Weights of a small GPT-style language model, trained from scratch on English Wikipedia: LayerNorm before each block, tied embeddings.
MLP neurons of a small language model. Each row is named by its layer, matrix (up: input weights) and neuron, and shows model dimensions 64-127. Each number is 200 + 40 x the weight over its row's rms, rounded and kept within 0 to 999.
A block is one neuron, or neurons of one layer that tend to fire together. After each block is what it responds to, as a language model described it from the Wikipedia text at the highest values.

L3.up525,195,220,189,188,236,211,289,175,133,244,217,203,208,238,145,222,196,217,204,191,188,236,270,238,157,210,133,171,194,209,179,194,198,153,187,150,187,225,218,216,204,116,235,120,229,260,186,202,244,204,213,260,184,203,191,154,175,230,131,225,122,217,242,174
L3.up545,260,240,206,197,180,222,194,177,131,244,135,232,190,227,169,136,134,153,191,222,200,191,230,210,153,242,208,215,189,265,194,177,197,198,169,216,252,271,222,188,211,233,173,201,198,239,173,193,221,231,207,276,264,243,221,141,129,266,163,187,262,122,172,204
L3.up1004,223,209,219,286,250,147,179,245,215,171,256,218,243,204,196,166,245,124,249,211,110,211,239,138,211,171,163,237,194,202,179,188,240,166,219,242,140,156,210,202,228,113,178,229,202,237,168,171,260,210,183,217,260,217,260,218,185,144,193,208,149,185,157,224
L3.up1631,193,246,216,222,225,269,218,185,199,177,185,207,196,192,187,207,146,122,205,198,155,109,211,155,184,250,212,285,167,291,207,234,240,59,140,213,218,157,226,178,196,215,272,174,85,167,198,189,202,183,215,236,211,282,146,277,154,213,207,203,155,193,204,275
Middle digits in numbers

L2.up144,114,144,202,219,239,193,180,218,185,217,231,199,196,121,226,220,167,178,238,150,216,191,150,179,194,221,273,109,230,225,187,231,221,147,220,166,207,179,187,213,270,194,161,246,247,140,260,232,206,223,163,197,140,232,193,181,162,203,310,207,211,181,247,212
L2.up193,207,172,116,212,186,234,220,217,169,136,163,263,200,185,202,158,203,215,140,224,292,150,174,288,173,156,230,164,208,231,188,238,206,175,247,311,164,195,185,175,202,239,246,224,195,156,207,184,170,175,194,242,162,225,278,196,188,244,204,143,265,228,228,190
L2.up432,178,171,160,250,140,194,165,203,187,185,276,152,196,213,242,181,210,255,129,126,197,142,166,207,117,170,170,171,190,301,208,220,169,268,197,194,251,216,283,66,215,166,143,215,245,191,224,233,184,144,217,184,249,278,231,142,268,186,244,170,225,257,203,201
L2.up603,270,179,191,181,223,234,196,219,207,132,136,271,194,204,232,137,236,207,116,218,166,218,229,206,164,154,234,189,196,186,104,199,250,206,144,173,218,204,196,197,209,203,210,334,139,208,152,224,152,224,200,247,192,214,261,130,72,146,212,209,246,220,246,243
L2.up730,196,207,193,188,212,137,201,163,199,222,215,269,205,201,239,224,134,213,224,190,222,225,156,234,237,134,233,207,171,150,252,286,177,201,271,233,141,243,289,127,186,178,201,217,211,123,212,210,200,208,190,207,187,179,274,216,249,185,218,262,166,164,227,196
L2.up845,219,251,182,313,216,168,224,233,249,287,222,212,222,141,180,176,220,207,140,153,197,242,150,299,266,143,234,189,222,199,203,178,89,225,282,202,217,196,192,218,189,213,217,229,219,180,239,228,171,186,243,258,183,187,225,202,226,231,153,255,180,213,214,109
L2.up935,221,224,238,218,233,219,218,211,223,222,203,250,208,181,157,206,178,161,168,194,177,213,202,157,266,153,217,161,189,253,224,201,209,254,122,180,150,174,167,179,229,237,189,269,217,206,204,177,153,184,206,222,170,126,318,112,210,127,294,195,257,231,157,197
L2.up1087,169,275,228,87,247,185,206,187,265,159,152,255,226,218,191,183,230,206,220,120,200,227,174,286,158,196,217,142,199,223,246,216,292,206,178,244,193,43,232,213,238,271,187,243,218,183,254,236,177,231,253,182,222,230,193,189,181,148,135,246,226,199,189,150
L2.up1712,226,183,148,177,201,238,243,163,216,215,159,192,169,255,192,229,200,165,177,193,247,215,227,180,183,161,274,201,176,187,184,178,175,224,171,194,170,187,234,191,184,185,161,211,132,137,192,166,221,161,226,175,263,159,184,222,187,207,236,216,194,185,168,179
L2.up1749,184,110,156,157,274,146,155,221,214,200,214,203,173,247,193,162,139,179,224,156,236,265,184,265,232,88,258,211,250,175,202,204,185,225,133,223,211,263,277,189,226,218,244,214,163,227,174,230,185,259,258,241,235,282,188,262,151,229,210,229,192,177,193,249
L2.up2289,129,133,117,218,205,193,273,168,189,199,235,174,243,230,158,235,183,150,267,186,174,183,184,259,231,143,175,181,216,211,146,156,205,187,226,176,175,131,184,152,166,207,233,262,244,245,121,235,202,216,240,238,181,174,146,153,213,191,233,172,197,163,246,204
L2.up2371,62,307,190,268,214,200,206,245,208,224,211,224,270,267,191,198,200,233,199,124,221,235,209,185,196,230,147,202,131,217,200,210,240,254,184,233,144,128,178,152,174,175,241,243,252,220,130,223,116,159,146,221,130,194,214,174,218,223,190,194,213,207,161,100
L2.up2688,164,192,144,232,212,216,114,208,260,243,159,226,241,248,225,180,133,169,209,201,154,300,217,202,228,244,117,211,170,234,253,199,88,228,150,211,175,199,150,206,235,206,206,188,137,214,150,161,188,207,228,217,127,253,234,199,243,219,113,240,250,226,241,260
L2.up2732,213,127,217,205,182,174,205,235,190,128,175,170,249,220,214,168,106,155,218,207,208,232,208,258,145,235,192,202,208,216,150,148,176,259,202,175,149,169,320,202,191,174,224,194,146,267,134,271,146,97,103,226,209,255,215,156,130,180,232,241,204,231,208,174
L2.up2899,242,195,178,148,209,251,170,323,224,139,124,200,218,212,251,225,163,178,207,210,152,204,195,153,182,193,137,146,137,219,183,148,217,199,192,216,192,196,216,162,239,179,247,231,135,188,195,130,133,207,198,146,254,290,208,246,212,201,253,215,140,233,259,132
L2.up3051,258,196,251,202,218,182,163,211,185,261,224,226,190,272,201,229,164,154,191,175,226,217,161,203,211,183,246,176,232,170,208,218,216,148,222,162,164,287,219,204,187,264,244,270,190,244,228,142,206,178,166,233,197,204,223,135,155,281,213,178,136,217,208,184
Word after section heading

L4.up1871,200,156,150,196,227,155,195,248,169,186,297,194,101,217,201,220,211,198,270,229,199,209,191,262,239,162,235,177,230,211,251,179,236,218,176,262,138,186,181,115,188,194,220,188,249,229,131,188,156,177,189,165,247,218,142,195,204,207,214,253,177,144,285,205
Mid-word verb/adjective fragments

L3.up967,179,225,168,237,270,216,187,167,211,209,180,118,126,193,220,201,181,205,243,130,210,219,231,186,160,207,182,149,194,225,248,104,173,142,114,146,176,177,212,222,218,215,309,227,252,202,146,204,226,171,165,285,216,284,214,250,195,291,128,224,203,217,196,209
L3.up1277,170,224,198,185,239,313,211,258,182,201,179,227,190,181,174,145,215,252,215,113,228,209,279,186,299,148,247,162,201,227,265,230,202,165,155,136,200,188,91,165,160,221,211,244,202,244,212,192,198,141,166,212,243,159,227,178,215,216,246,188,210,186,168,103
L3.up2441,174,213,186,141,160,170,188,158,268,179,200,169,189,181,173,215,238,149,234,113,138,192,252,184,228,193,220,265,209,230,227,139,218,149,228,148,161,208,266,186,203,242,198,191,263,248,165,235,215,242,149,226,208,187,251,156,189,243,180,263,262,200,100,173
L3.up2549,222,190,208,199,233,210,270,225,167,160,189,169,135,187,239,179,183,174,215,172,263,280,190,118,189,199,153,151,188,129,198,200,254,199,202,149,254,241,229,190,201,155,179,136,199,251,128,197,191,126,233,193,216,242,91,201,245,250,145,220,213,169,163,168
Heading-initial word pieces

L4.up2757,121,196,198,225,267,199,205,210,146,281,183,171,210,244,193,137,123,167,137,251,296,181,199,197,200,210,199,193,182,220,117,200,263,109,227,211,272,225,190,136,179,223,151,210,166,241,209,210,203,131,200,250,162,129,164,237,188,219,179,219,245,185,212,235
Inner digits of comma-grouped numbers

L2.up161,209,134,246,274,201,327,181,247,227,212,206,228,195,232,162,179,153,168,226,155,169,263,163,242,217,167,272,166,184,235,159,226,266,218,219,205,203,248,182,210,160,222,225,211,261,203,182,240,241,187,266,219,233,177,213,193,133,214,253,218,227,215,273,263
L2.up169,163,137,211,199,236,228,222,153,183,269,222,181,180,196,261,212,146,223,217,219,215,185,132,205,208,140,229,144,169,226,210,239,176,237,118,149,212,191,194,233,241,194,190,187,213,164,286,223,146,193,242,204,206,223,202,233,189,240,259,258,227,147,138,164
L2.up188,175,159,225,201,177,183,218,242,107,234,192,228,224,233,160,251,155,178,193,209,215,164,205,207,195,173,226,161,200,222,226,231,135,232,240,252,253,199,204,182,191,187,191,222,156,183,180,233,255,198,162,182,115,182,213,232,154,248,181,225,212,236,105,260
L2.up234,244,204,199,131,229,193,225,160,190,180,237,175,206,218,204,187,137,154,172,188,208,194,158,212,205,203,286,222,168,205,153,221,150,189,172,250,212,198,200,151,238,225,201,183,191,252,298,185,205,190,259,271,186,173,187,283,196,85,211,200,204,178,212,222
L2.up445,224,176,216,227,204,191,190,196,177,155,184,142,221,172,221,285,210,181,248,167,284,244,188,144,118,206,244,216,194,200,270,204,225,200,191,133,208,231,251,225,158,214,186,264,141,174,282,177,238,174,208,206,255,220,184,171,208,180,237,238,206,220,168,165
L2.up758,294,263,274,214,245,210,244,147,177,279,249,139,168,203,233,183,211,153,160,220,214,129,193,230,119,193,224,244,206,237,177,221,134,183,141,195,170,212,268,187,183,261,95,249,249,270,132,208,224,239,253,198,130,214,192,209,249,240,149,205,248,184,179,136
L2.up807,203,227,232,283,207,176,221,185,199,204,200,123,154,213,222,151,161,218,240,116,223,191,219,194,269,199,242,218,212,252,132,232,245,207,261,199,197,226,213,166,200,197,94,180,198,224,336,115,232,210,214,221,152,252,215,192,276,207,178,238,233,262,226,181
L2.up818,254,223,208,206,216,210,140,147,258,218,224,194,231,233,213,212,254,192,181,211,177,281,126,208,181,184,175,208,234,235,194,192,180,220,233,219,142,183,217,172,190,146,205,159,179,269,209,141,193,178,166,230,224,185,290,211,202,217,276,218,159,231,247,200
L2.up1384,194,220,200,222,208,247,187,165,214,189,95,265,194,210,180,227,208,141,127,190,227,206,247,285,207,157,265,136,199,188,175,203,186,216,359,226,215,191,151,136,168,188,192,125,170,197,193,175,206,156,189,140,174,293,277,182,179,163,272,212,210,148,234,257
L2.up1429,164,169,206,230,244,230,190,194,175,201,210,210,235,238,226,165,213,150,208,176,167,244,145,193,219,231,179,114,156,181,156,223,238,218,230,251,177,219,195,133,106,251,187,123,232,151,165,217,231,218,288,167,183,189,229,152,253,276,191,242,148,227,165,202
L2.up1614,216,201,227,188,199,138,123,202,237,184,177,208,243,313,176,210,173,197,213,184,242,63,247,224,169,249,236,230,205,201,207,232,137,187,185,246,221,215,168,180,161,155,178,174,197,307,205,190,199,175,151,193,187,196,183,203,204,220,221,212,126,154,301,204
L2.up1902,141,201,233,177,252,294,180,198,210,198,247,254,215,232,222,209,191,153,200,122,251,140,148,215,266,222,270,115,174,186,170,234,228,282,192,153,226,142,221,197,197,208,179,261,177,217,205,260,203,161,206,214,254,162,267,166,195,185,241,267,213,173,252,198
L2.up1999,71,190,181,267,201,220,271,193,206,270,169,158,179,192,155,227,238,164,234,191,229,230,190,243,159,211,187,221,207,158,140,175,259,201,186,91,191,226,208,234,233,238,245,221,198,233,224,262,180,175,144,221,184,203,284,220,183,348,187,236,184,87,233,191
L2.up2005,127,278,266,223,223,249,179,188,158,239,150,169,217,253,143,230,257,176,190,176,267,140,214,282,134,159,319,206,155,203,181,174,218,155,245,237,200,253,224,193,183,233,232,230,219,183,195,195,254,139,286,213,227,219,207,187,144,239,212,195,207,179,186,204
L2.up2356,203,203,244,146,144,261,230,243,191,247,216,171,180,178,227,193,211,165,250,265,273,200,217,200,163,181,254,180,195,235,295,173,199,166,272,212,196,203,172,124,159,288,284,155,218,125,280,206,168,169,220,145,182,241,243,201,274,138,171,198,190,187,221,221
L2.up2627,110,149,196,172,153,210,173,256,227,136,234,264,160,186,147,179,177,161,267,185,181,209,148,237,190,219,188,146,205,229,179,176,202,204,249,122,230,197,248,169,202,164,177,185,228,222,170,175,254,234,163,203,162,236,150,217,149,234,229,305,274,200,201,139
Digits inside large numbers